MLP neurons of a small language model. Each row is named by its layer, matrix (gate and up: input weights) and neuron, and shows model dimensions 64-191. Each number is 128 + 32 x the weight over its row's rms, rounded and kept within 0 to 255. Numbers have three digits each. A neuron's up and down rows have the sign that makes its largest values positive.
After each neuron's rows, "fires on" lists the tokens most often at its 100 highest values on Wikipedia text that the model never trained on; "fires after" lists the tokens most often just before its 100 highest values on Wikipedia text that the model never trained on.

L4.gate369:111156092149123109134100135139122153134125145138134122118189134067107135120124119153119132116094091097134112109104137112149136108180123103157133102127122151083087092107104102072127123086135094123106071138159104160118077107155125128175144076158173142080113133134119126160063058056172090071145102112154118132167112107119130090098080117215184126112100130104194092076142147138118166057077
L4.up369:126134090137091081116146122139160074150128113148187136183125100118157138147097093135074181130100065147107124191135135065131137115096191146172168132136117109102165133072148094164124066074143099143069157098145120132126120202122129157064088136157113127157174149142128096147066125109178054120124113112099116098164192119147089135168134075144116133130137148105137095182138152196158145093102
fires on: " 18", " 16", " 17"
fires after: " |", " in", " of", "|", ":", ","

L5.gate167:140130197077152184110149117109138093162138187078127102107165150082132089143155132125171174125155101088112141077131078095056112085079118101170117118124094079115144160105173150146159165126164120075127133129162178176115158102108115053133121111138102151155144114129145104114128127106137102091162143082123076170088137124113154111106124120161115088064099079138150135108157145120093193143095
L5.up167:131123171091195148109136129149159146143139150108180135132096118131128176177066191163182157168104172160111158114150127085147075135205102130166109037075156141105085099086159084143119219142117158085137142081123175149110092130051125107087109153162122072129106156171136111146186082118070127097150116127139139126077147103097160151162097176155130187109131112131140125099088105149135120098070
fires on: "="
fires after: "\n\n", "\n"

L4.gate155:121138117068165149107144134149080148076176083122119108164074102127112130128089176116112066153162144106149071109114089138132180143145163101085127111177141161050104114114103086176122120066139095136119125102097088079103138142105131140117126154150151130135124132114091093115148156103100191126077132128100115115108184132143149134073117136051121142140127187115075128146152127119120097131126
L4.up155:200080171119159135130115146173134117172144106160149137169147178133171150090116107089129096221068076078128101125150078127088109171113144132107115186116106117163142090151100067134149159079129088119119115084111146072114146215091117162116119112173091146124158106105156094108147112103129146104058086160142173169159160180112148130129134098140114098171146133125167139092110181113108158061133
fires on: " club", " Club", " site", " ‘", " [", " name"
fires after: " the", " The", "The", "s", " a"

L7.gate367:129094122163133157100147163145091097090165130155146103164167141110066112121161138098132101133121118153142142124106185114153047137081142069102138175091102154065182087181123132109157114154105111171156107117133213119086140077145182158128166167099103097149143109165180153008122111126105178112152159138132087166165163113136147159174121140064042091153168177139142080114118163176123166138087
L7.up367:101112198119075106127137113126144072159147117091121151103187118098170105090114163154144139157160218098156103104117073126107133121150118112120129099058159112135133137148139080103165160112151169170087174150113125106136163116137136182131127168173107098159089138131147137161121170139124086140117169095116099114148076158093074116140152179149124142024197076124143144105125094113152087118139
fires on: "C", "M", "P", "D", "R", "T"
fires after: "-", ".", "/", " Abdul", " Mc", " ("

L10.gate241:126146169091094152135127124122089131113092115108091130083127110150091152119155171158172090156118146170133174171123117069129130101126080156108150106073107160119115131047124075093141149133125046186137106108129138166136101126077132128061149081097180183150118138092202124180150216119076168084123129168143103135108181162145140120137088111123163182107161176088098041145117118118163172099139
L10.up241:127153142160161147127100127140118148035068120126127056124150171143143121108146153141126086180088088131104147148171122168184147143182111162105091117144109148160079107127080141111189140127159124089132146141117164174132107118123126141127128114108116155138092099091140158110201114191115145144192123100142170099096086167127106110205150142128130106129180152127132127075184130151100173142152
fires on: " In", "in", " At", "At", "In", "18"
fires after: ".", " (", "\n\n", "=", "\n", "-"

L16.gate41:167072112090182176141125109120071098135157131118084111079184186155116083113157136137101097181172162110105129157084134094088134180150128132110182097099153163093132167115168138138139112088130101139102120091110113106123115133108117164046147120124158167114147118099099196040135141113167108179103115095148151121104129196113161178104111102142124132052136118135171119131124105116130149193174
L16.up41:137071157144136186151088103083081135121169068101113074137072184190085081181081164062151181118151147134073138135102109133128145121101175080128135199138094081127159117144176118143148136133099091110186152113123164146104150191107158155138139113076100088181176170126098143070125121097131134186196137133116084157143125109127094160066096130116130065087164101130118125132137094104141092095088
fires on: "-"
fires after: "-"

L14.gate182:125120135148106164098149101103143128107156142162096123124110105107141126138137080113150091148126128083109169142171076100199145160125160123182116084132157148115156124219121162124105127073068140173128202107111117109084112197125117127147086161119167100053155144153206102149117155155139168138149136132162121114147094072125147105119120104173183160133204161156120148145098124090095158188128
L14.up182:085123107125165123127139145101169104100098140104072100145175145155132142148167105081100088115099127048069136076130123111195129131145079083118129168087061089135142138134117146110122144088172100088081155178142113074170091150164164118164153155112098111119154159147132176156117182136124133168172112154131083182111139156123134167096123119112126118112114078126060165072110086169117148153151
fires on: "-", ".", "po"
fires after: "|", "-", " U", " Ha"

L20.gate60:127146137149109177092112131143118092187080115125107102157135105129126130100116139088162086111089158153191136154135109106149175142153203164098133173103164095134135109091139071133091085174164047098130116158110179125096094143134171164120154136112106170167082136120130116146095180115158122116148121149172049177151165142120157150150127095099167092165117129106165142210137210097123168141089
L20.up60:120122164168117193149125143150149127162114160174157151164126126084143140076148161100149156075150212109179134139162120160131128127135163202137118122104112114151150136088106110162115145182138090125178166123137106167057106141165148143092151144107149126146136136101148104149123159141111173131163093111106117157140093133148120085122191123122140129134121160133201145198155168082102154098145
fires on: " a", " last", " an", " final"
fires after: ",", " the", " is", "|", " was", " a"

L17.gate91:117134095136152097128112065108111139138065129234201127086125111162086121117117096188152195110136133132142085185082171136105121095107135086146147096127123129153120089071089121151129156108124158173153180110070130147143118112087169078134121132175141177116064098141178136140080176069137129099161103158118125129198140096073098153129078055136139093144164150097140144184128117125161181070113
L17.up91:122074120148130168121109179135112139109148179137107152175104089131121117098106185124120109129126101188129162072073164090076122118150079085088124148122090086114114141115149156107161019120142131115151156159176137186130105182075138141078147156160163090149162116181134153138101126158120131114125161169192129131145167143127140080163120113132143110118071126133184148079099139086122144178183
fires on: " is", "=", " was", " =", "\n\n", ")"
fires after: "=", ")", " =", ","

L4.gate34:088086140128096112086122150149133145087113113131062114135110136125091112096164100159149126076133156138095120130103150157144198182137097082157097092056101131112114072128137129109146158147165143153113095129125180124208159157089168153125076125122148125127126085104110118060074149120129154115158151153113102091222139156146166086141086110147162113098115164145143117086045176056097165061081
L4.up34:149105118150138112225106124066102150098132160122055136168150133162150142149150101159131160144143172135083122088134084155056108082146143083131150087106129194109133146128105198107134111195168125056135182085099146111126117156128136088083111138127160056134120113157137110124091177092145076078128140117114101154114110101119088155129104117156144112121111075108158088104119112181111125133129
fires on: "="
fires after: "="

L5.gate157:149116134121071148196113075153097106061182160064105157140157166118152147133146151094108126070144137127116144095200159143073084077111067090174114093144097213148078112113172128150146155152111188133151113114073168119078161115158171163146144152144132046128110117164106144086091133194117135137118098108124124087127126202107143122094102128159157132108108148104116069121162106138152105095080
L5.up157:117101137138097127096160086108056118091165126153074138129111153095145128114174141142192158097149138161158101172143177105126123138082198145136107071082079141129189159104120099136123102162179134146172143131154134124198145212137095119116075146055063108142149107128136099083122101126133096173124125118123084127178164117142063108136121133127133148090111096097127093100127115120065167128157
fires on: "="
fires after: "=", " ="

L7.gate266:130100137195098142118150133131136097076140116146130126071094130177108122131093171065088150134154117089166125177145098076076076159134120104046140114129111106179120147160112066123173140113183065153106174112153109112121174183105162145110063133044134102093128139119156135175138172199139171139086149078114120126112117195170155151102079145096112166137154158120126139114175176136160150121118
L7.up266:169105093103138090123145062104138115157146114084173177128106153161089121095165090075101116158124109135121088152123148121139137117125107174178062080147162131208085127070092086113140135176128135118166130165085121131099204128157085136143132183065092135112101122078167089166123085077123113151109114122161144133149164113153096167180109123090081141130104171086101164133120087107175131108115
fires on: " club", "te", " ship", "em", " school", " band"
fires after: " the", " The", "The", " po", " stra"

L4.gate17:077159111065151171166113139086139053073080149125145103124190159118117129038129168102152108128159131086103160108098114136144036106133145102148128086111133120103148126083157118115133087150140133099091167109117165113092130137056050109107076112090099109081137190162179122141141174137121100153138079138137112112114153134167150141156131138115115133131111085140118069115143151120108145146146
L4.up17:154106145162122222118132153188117084110110122205121118122157144106141158113134164059120126148168128140141106127164151083134076124121053128106109096126193164199170090132109112122151162112145108105105130193167165114085173180135125135137119217099084117091166123129124091100113097164090123121118097096141161105107115146131165116140109162104050162124157096129098141190142086148104112120184
fires on: "-"
fires after: "\n", "\n\n", " N", " R", " Wu"

L4.gate51:157098168129129136075159111140097060126094129191098086107057155183105120078160099111110104123120197094114147184079154121204158196109166172162151137123149087159112065111133149125139181130194148156111123086152158157142154117110137120128135145169119095175125179118140162148103158150183140134191107128084191115125141174186110117080166120105082113122150097119119201145121102113153124111120
L4.up51:123127132145102194173154092176125133087165112108120131135053147109091135100164100094127096125053123100118163129156199153144115152107089175181150201123130154111157161158067110098099114187096166158176128101053149150079161126092101117094123119182136112135112106145152121192083137119182118175219168111096126164120156106100142133128094114109118096152113135127085146128151116153142062158113
fires on: "1", "0", "2", " invasion", " murder", " loss"
fires after: "-", "–", " (", "/"

L3.gate149:140120167133112083111104135203085155144134114094102181111153140064113088112144199130110094093155096116156131145101122154150154065094149115169156160137080073147120062128109200096143139147148110170120120096159164132149161131138170154085214124102149129129115138118119110124123153125118116132138142183146140064107125166166189149110103183144152104089154180159112137099125186203192159137096
L3.up149:115130148052096124174139102117131116139100170070103106118159097145100144157133154106176124152125164171142130111115170201172096121138097121124129101080171172101074103141128137143136155113139116134133137123097108156122087138175061176075162112103148112068093158126202171109172141098164193167103100115143121085137149153110162142201122156101138146121135095151110140130110139106158198189081
fires on: "  ", "As", " As", "en"
fires after: " |", "\n\n", ".", "we"

L14.gate302:121100095113121083088164144139134106125071143100166144163090146134164079087155115151118145110147131010150095116127145161129116120145079163121081114165148159143101092142145130095164086166128099106087099132146086147076120162102085106122086103116157139124075117132148129140165114149143208133145081134121168126139179182118091071099146097144108183133140138148127127113112142085128154070191
L14.up302:142146146185086169152116138130160156145133167173147119163116093112134201108139092141117110149098131147134075137084174113133118132143139131125135077147154102175101112141089118180095138138096155149158117134161064103166148166102094140063095136130155136182152160122142126169099139105147082066125157190057159150145141116093154112158146173175111216195097207173113110073150155111099129139128
fires on: "|", "-", " Records", ";", " |"
fires after: "\n", " re", " 6", "d"

L4.gate150:125162153089092185142127103123036090162107135149150095100164184115140128127053152092160088128156121093090169095094147117148132126128169130159097122070121104173187134099136149150174124131143199126107227123135169196183098083103123099110106176139143094107176111106103104148180124142190131138164136094074067134122100128094158170155138144031132125072090127122111151059120079165122141083115
L4.up150:154142200088101131076119098121105118154122141103090143130097144117138136171087136103150177130117099138066135131162177129105102032138109133126081073120161142164139074065146131131121166178121086208113079175089171132130138134094140105115101143117190143131111147155120101122088208075146106096174102153157221102157121100086130141091060214154123082058113120140111144094084108069126127149116
fires on: "-", " to", " -", "R", "."
fires after: "\n", "\n ", " MA", "anie", " transferred"

L18.gate305:097109201155129120110097148099152117151121159091062131082117172156150136052128084084160128129140129140139031122113136093128142133122072140112174122111170137060145127092124103080179144050097121125154136122121132121072130130145076120043121099149160104111113137161156126142171120144137138172091087149130147140151102146142092154089121163208172147106110072131159098140082119075107145083156
L18.up305:151097155135162113126146121141072142143110122045112132166091152121113121161130170088129132097192107101069161072134172138083169063139116077142131099110184169085116109057159117154109120177152139128153173171146186174178103118110097183132106124136150101173102141074150170147210125129100127067157105096119134182190128103109117116114094153138147160101183106195152150166191136124174184139138
fires on: "\n\n", "=", " Team"
fires after: " |", "|", "="

L21.gate15:111090178135178133101089145107097133134105144097054131121135085138144132106158140155174122113087145102124094132174091088110113175062143103146098144155149116096125141090119196118144094169145100120176104137107140145130116092111119108137172102081139114159117088084141170059112078125155179144196101146091165121131129078152144049144160145100134158193076173118069094168126105173059074090137
L21.up15:078140172102139158127121159076140156143098103111143182097114127149074143095149151177177165121122118103184136131093108137125135163117101103157151130205108101114116182120116091085159143156146068090165111119180169126143090057099148152153122095158171141165135054084166088119175183140096115098182175122173110139182133178120108042141131096112171161124108121163089083142106190122186132160107
fires on: " a", "A", " A", "a"
fires after: ",", ".", "\n\n", "\n", " as", " \""

L18.gate289:097143147087095126111176147077111160096164199136179108156146154164127159136140130153119093192087123111068129108097175072115087143095128157137132133134100125117151128134133151055104077111134095130140113117117124124103133143147144116092210194158115094170080146189146122076147127163059052136185197079116139164093121102112139137106109165172137187118115141118130154115201107070162088127169
L18.up289:153130188065122100172178182109144112132125186150139074118121076160108081207112146082146126070108168080159101118163112142099074161155179167100139094173103114151144107106119124149027156107148112147101142142115113128112150196118140167081141136156120085135118118141110129131158112137158120202100166145106179172133136119146113140082097116163115157133117128090135093228105143128108120058145
fires on: "-", "–"
fires after: "-", " re", " 2019", "in"

L20.gate326:105092081125110099132149051132146094131139084132166109188121124139153148131097122097141119175154112125133099147100112109117119152171099101141095127095183098121120110143123098084114107103135119098088165128107099090136121110118163075093113168155123070091132146147106255047194084148058082135144105193116131129078171163145121123131093145150121123089218118119110109091101078132122111166110
L20.up326:131142124088154147112128090123140160167132109122163124155104165132110155138119120134076166152226139111077091174117154071122138135195134086128129134145187100157141092162138156100132097102151104123084157148082131120104167103132133160131131199119126083052115186153099229090131088118088122098137128108097175111094135167152115147115110125121129109105158093160128112134128099087120098148115
fires on: "-"
fires after: "|", "-"

L5.gate115:107096123081146088113160148146197137078172133128150092083138159127077160177155080144113137093121145095167096151148192103073122126110069143113157055166167110138159136132161124141131138124150190116170157154131077165112160066092132158096123144093176134122132123134158125091109168147134107143055110058110127100180161170070164053193099046090152150123125115147076116170135125091172139145168
L5.up115:151145207146105071102075132168132146127167122152147180078163123138064154105061083147133143091077105159114072152129137132183098144222103061153079125150108129130129099118087136101157132116211162116075165128182103090124183144176131136125193154112114136162146102143109151111140163190153087145102180128184130093090161117084187109145153127087071099110123146092133168105074136122172146134138
fires on: " \"", "-", " American", " well", "tle", "="
fires after: ",", ".", " as", " =", " is", "ti"

L9.gate305:176124155131153137118110162129146092152117111153174079095069193129123076123154158119118109151147149105142111118178155183127110076073157134089108173041144137109114167128145147100176121102143086123083160095159171131120135147091106222136181130115125129146120192119116098138151190167146141193171123169113065108145073149156124204122116112178122160128158165128157156093133114153152119111128
L9.up305:181126135145133118130076133145150173089141103154177169147103125138144159090168101133173122105172073085106114086144172153145141145158179132156110109088127133153181139192103126130131125083098122130073147145133091141131153168076074114135062103169158127132103129107165066091127113099115101119148139137094070120111039090134175119113155157160065121149145112093129174142143118107188138102068
fires on: "-", " NHL", " |", "|", " 1"
fires after: "\n", " |"

L4.gate191:115121183136124112118167124114096132068112157176072194074161152090127117120100077129159088159122078199137062179139168085103157160086109166089120072131074179177113140107167136120187157132137183113149131155121132123157154123146172156087096115074173087113116146123087112083060156098124102132100118123121113176121144143117126107135140102086130197148143165118128064109107133127085160117134
L4.up191:102087135112115174168138135152120158143196182135065135159109113108143130136087113159119143101091087118144132109202196172158124136144186110150111136138128138076095130119147099103134145116129154129192119147131171118119100177114141091124060176120165145152102110107165118107112127132122085165183158091108133148171189060108131168099130141136138162102101135129103126125097157071093108109136
fires on: "="
fires after: " =", "="

L9.gate65:120135163095138116082153114138105074132114077123104116152131158134074161126134127099208126050137125118167194164157138110105069135126155124139105236128144115135114109139124149146174115178157125079091075123143134067128113130139147126146146142159109115192089103114093112081140195204155129119120060118102158148097119179155131132123216163099127096133064167167114159096122098121150123166126
L9.up65:108108120147083152123045140141111069129058117159106133086187125093134166129133122081166105121114143121169153104110102176103055098092098124096128100139124141141104112169086142140186121196185121099115143107148141095084083038096157135129144128136110136162165061184130156122147189157115159148114158169130098120154124126110169109138170180086144161128169158168075083169159192134106206130040
fires on: "A", " A", " a", "a", " One"
fires after: "\n\n", ".", " (", "\n", " \"", ","

L17.gate319:106173184180142105077112147144129154083195151178160124095139066093139074134141139130125111125154136124130117126090109102167086119088145113099128079101090148135152071114158128125117155113128103211196131129128126120088161156121140075106164174103142041095107124099138143138134173085131209154139151104110169068132143182131125108151163125114140069081155136136128111106135135133150112098102
L17.up319:095101158120111149099096166113139153149112140120125076101109161116173107111165135140162136082088131146142131198157126131127139040081138133077108115037101063109127131095073137108026101161103028163116126123138152105133082122069155120114121109198158071113139129176160109132093146170141165165166151161163124121111080202075205165081121116106094116110115157091154125126137111152187142134122
fires on: "C", "g", "c", " Ch", "S"
fires after: ".", "-", " \"", " (", "=", "\n\n"

L19.gate172:174146200136136162089108131118160151164139110098127097139180113093080156083089125144137063156139119090086071155113121132107125129128135130148137211104148139125109142106194159102085149145126087146140113124140101103100161073120129122152099127162103144088126149110145097145131174106150126135130179071050126104153178166101124177137150167164165154102136178212147124080113166085054110106098
L19.up172:130107194106115125074117152106147129107102110133080121144124082065081140136101154140075104168206149086075159082121101121105113090124122150171151142115033184139113165116132205159109141108166070108142141123170116131093139136128058119108125093130061064145116104096155052137184152158137087137117129141088099133094187163127121115112121144148094183125135099096100107132096155094076111065140
fires on: "-", " |"
fires after: "-", "."

L17.gate154:109125161131102123094156159137115072128224125082174103109152042179135171118129137115121100124142109136149059125143120087131108154144076149129094200138124138163134116079090150128142108102159133164126059145148086162104180138089150170118190185151121112116115153085137111075083148156124100125153193125122131061149169061100114156082090055140081133102089180117117123155058130122052140126101
L17.up154:152076132083047190107187166125122106092129100109095144121126101121171215161167189195139119149106125076101104108090048117106121144101160077126123127159148071126110123128064130133123146122186137105099148121146079125140115165102124157109130141182084069127161150113141149146101083089163088117153123130147098124136153135150122112103159119186123177079142124094127136099097139053150059105110
fires on: "|", " el"
fires after: "-"

L9.gate89:134189161062144095092143185132058083169160135156185155140169088138096125088155160109126151053065173093137094115121143138152133149131117075112137172151154109133140089119118093120122091060154055109123127099090156159132112110140157154118151155173137126147134085146129122153122148097141119149128118163166107095123116153128153062105156089068090160133138167156148130095098169181102189157117
L9.up89:173118151117078078109114156121113128088104062094104066107145134096124141133060137138164143117136104105135164177156151175098136108121098086069134171116149137156168106118152129095082142077121081065114123097144075135163098153123156120084124128153138092137100122158148104104082160078138099136050155177107123151158166136087148147112120160116116126069151203106102118122080177175102130133080
fires on: "com", "S", "o", "be", "C", "co"
fires after: ".", "-"

L17.gate349:074095089110098136088117181117169157112144125083105103153171129123104113069096178063075139114141080151152132118056083134134171149107106159146117164088163171150113108131150152127168132137134136159146123147168131118070109072138085129095136148117188064117123130140099176162150128157141119145104093125166088108132137150162058133057070165120160168116110120138118092118064063100140091177110
L17.up349:123118101152154080085150117132108181059186121088160140133125175212131206145127091126148111167140056163137095137101158150150165160085093134135149138143156103150141144100112166175143158077134111086223115091164088112101118080159146144115064152133127092134132123144120164111139089126181104122161157115214131099067109092119143119160102159207159080118087102172147114144131110076104102141107
fires on: "-"
fires after: "|", "-", " 978", " co", " semi"

L5.gate1:179120133099142146086138108118132135128071098133147108152186142134078135124139179152172155129109102114083178146157135070126113134047111115141088056147069157202177114144128088121141126138145168112110130137138114119120051133075100116105072134129098139160119085113165126132133172219138174108182082200133114102154139173172188106123150181107167103154166177146115095146160116129159159169071
L5.up1:175065108107098190149190138098099121166064093128154182143131106087159134173133153149158161103153065118096141114144144081109102148061092110138123115138081140123093102102132169132169140169132091098156184157164109087147136101128129144109100144070153131108161104115182186073152161143096112167226127139144147109183147179173166108156192145151173137102160153185054089119172106103121152159100
fires on: "A", "a"
fires after: "\n\n", "-", " (", "\n", " \"", "."

L6.gate277:094131115106108145149085140112150060136166152133202100123172132095145123130101166143212131119164076184143182135161143186116102130148120191122124102106174142149096090140148159118113164118116169103127112151055147072124135112097149134151149111135079128144153110101112111177152179194128182107079092141178131121120086172164150137162080154191104065193084133140143088163071137095099158163184
L6.up277:107108114134146165191170135102139118082169174109178103172152138091116054119095162097188085159188087117172140133155086124190117127157117155179108078147159121151116133141119164097165150131148134122104181103144178099186154188112129178144129120160087076196133147139150095101149166139121133052100088110109120094098118129157138070126063125175130090140122079115154112132098177097080142126160
fires on: "-", " |", ";", " -", ":"
fires after: "\n", " Electric"

L6.gate226:095124124161110208144146082132066151086162187108114109108155181097145079069170162114146088135146124136093137064163108069113151089100123138131129157129137088100166150132144141147179103143120098140086164100079165111141160107114137100108125133123167159159115130093102087116173112152175153147167085129089187084128118118090162174162155088045166101153109077156099142131115197146119111082037
L6.up226:187120110157156140110130115115154100129068098077111086145151202106165146157112118136123159124092108155176166144094171156140084057116163077174071116134059133116098136106145150103113065110135145125080082122177156156157165137115122123115163157127157160176148083124132042075120155110131142123094101093161130120165141173129144082129167120059123171147154096173191130160101091118169158104154
fires on: " After", " While", " after", "After", "ough"
fires after: ".", "\n\n", ",", "\n", " Th"

L21.gate163:131157092138159095150102112147114115166207085147101114114118183123110138116181166156106138078128078142149076104096136104152137180084140157132099187167137147118078133109122131136148108148181132121120153107185131124134128072084113167104173127110086154118118065175063148134171181137104131191150108124132143118127191102153129094108161068116126081152113173105132179180112184066098147078092
L21.up163:073150153174116106082070166097126132206100108112145222163078119122181071139076109111117107104110102133141147130169140140105171081127121172127095153156137111126152150101086161106083125089156185172097130094127162187122117088094155156123052158124158121173155117138143120102176114146123149114138113128086138113149157097105080129178132083132169139123089134152115098175093108105205152155135
fires on: " a", " one", " an"
fires after: " as", " was", " a", " is", " became"

L8.gate218:133150057124129093081095125158103136103180087125079069114176098125107120093151103080083130157117107148133100119087137134121133098121147157140101160093103194132092163129101054107098104099087098115210079072169126123177160090153166122129114068125119144075081117086145153148168133067141116090149117154153079079043169132108122069150135102164137144159135099099200094098116147170134113120077
L8.up218:096117108174071076141097132110130095163119082111115120198130115131086097077114127094140155152193122155134049184095146081133151079110127104220093165118128103141130086139135154122124072091120112087120144090167106115144103135118138156053162130084111111187123134179088149107148144076162091158095097152123096132184165097166076097106140088163140121176136114186150060061082141145150188154105
fires on: " 18", " 22", " 20", " 19", " 17", " 29"
fires after: " |", "|", ":"

L8.gate382:133172127117091178137151150109127163140120130143149127154142170112139112125056169071150098167087137078118150182121132071148161159186114109177133153143114096133150129107155159136099110112165077112145121107173117056194107125120110102157119081099157107216094121100113075097131103108156126094159115121118058149126143165081111156131134175198075102094141201172162110111104110198165215121093
L8.up382:115098170130161151199190149162131095124091138110112196130158133089119155095146145138150097092077183124097119105066168103160163091160188166141130180110195095117139127134164126153108143094103139099146102191134069233143119168180126106111118097137094130124088138064110148157133169116099119123093117136184093130118145111128125132115111124150099097104129096167141072130063121123084129180163
fires on: "=", "we", "en"
fires after: "\n\n"

L16.gate360:181145233112121171144065146091123172137146114095126091117163185194135190137159114085107140139160064110123100160155139097124154212145138201098131083115145139103163115077134154141158167067063126138140116152130148172173164120141091131111096142165134151115108138142128068136122161166083122140091093125071171121110176098177167140079125058121161174121143148172128124129053141145158137119173
L16.up360:142115103125138155170132129071130100151112176158098145150146080137118178113185182096099102152080126121087120146095127198126141156150136116087120062109127192120081166136145172162050088101093118107152193108087134143123128153097146143167154130139153103112117108157103116106160163113100115196183162134221097142087164054176142136123169150168106148109141136162081107152121166179156130113080
fires on: "|", "=", "D", " |", "L"
fires after: "\n", "=", " NE"

L18.gate200:128186166086146109050154132140125169130130136142107124148115080150053158188185063159125174096139149077098176146105123112129116086172040179150114080109104127147108100087151183136147121125144174095154121128172139123186119111077118089102157093115114142150146096116136112115120153142103144156117136170176133060144168138207119125170049129127217123182106153147166116159104093221140142108127
L18.up200:133158118110148174089049176128140165087081089149145097136098140152111148128129186126114181128112174057120165094110105076086104190130127169144101121128168133152110134133166121135125150197160126097193128105176118109106163062122124111056152110106095156142128086166205150103092176114136137116106061135184098107117137182198139155140097177141127074107105156127146038093176043160146114117089
fires on: "=", "'", " Her", "s", " The"
fires after: "=", " =", ".", "'"

L17.gate74:108129132154148105136120136114192090078158202121194115109113112112113116146125165080103073110095065116083083157090127129118157175099123114127183153163163166118103109126194181116138122178166118121155108121160069120123184073078139127147141184098188089190125126102100095168134128124112082147145121086190076131134157141125103146133072118115121134113068148121106163092111086149144084134139
L17.up74:096109113089170108105103150135111146098150199139132106118153126076205169129138123154119129112141162097191131053104127120123163148142132092145100141099107129125093136137119060158119162174162138128113130054095106177103088131180187141149111131202118114134112089140192138123087100116140105094064181112149066120117170106129153088088118089162103113120079146113151141131086143101089085126116
fires on: "-"
fires after: "|", "-"

L19.gate124:092114202100123124120138142201125106120101128088123118097117163139093057089135138098116072137115128109139145139140138125164124176165036101102151121122181108105125108152195130126112138164123111078123152135126141148146169142113123174126087138133103129121144133151215095111143129073171153187099067102132125155154161140168098088117184166134165180130122167200153118079125180089146158136143
L19.up124:079077136097077109100165121168134129135125126202151127102178143137131165085148168081108074090108131090118108107057077179115121108114106120127128099106114155111129110123173114133122093162123110156078164129131153141110113111102146061117136140105168221147087108180152127126091188087102167115139143110153127186106156106149116120108103145137088082089070102167106142122142064150078184135156
fires on: "-", ".", ";", " -"
fires after: "|", "-", " Platinum", " 2", " 1", " -"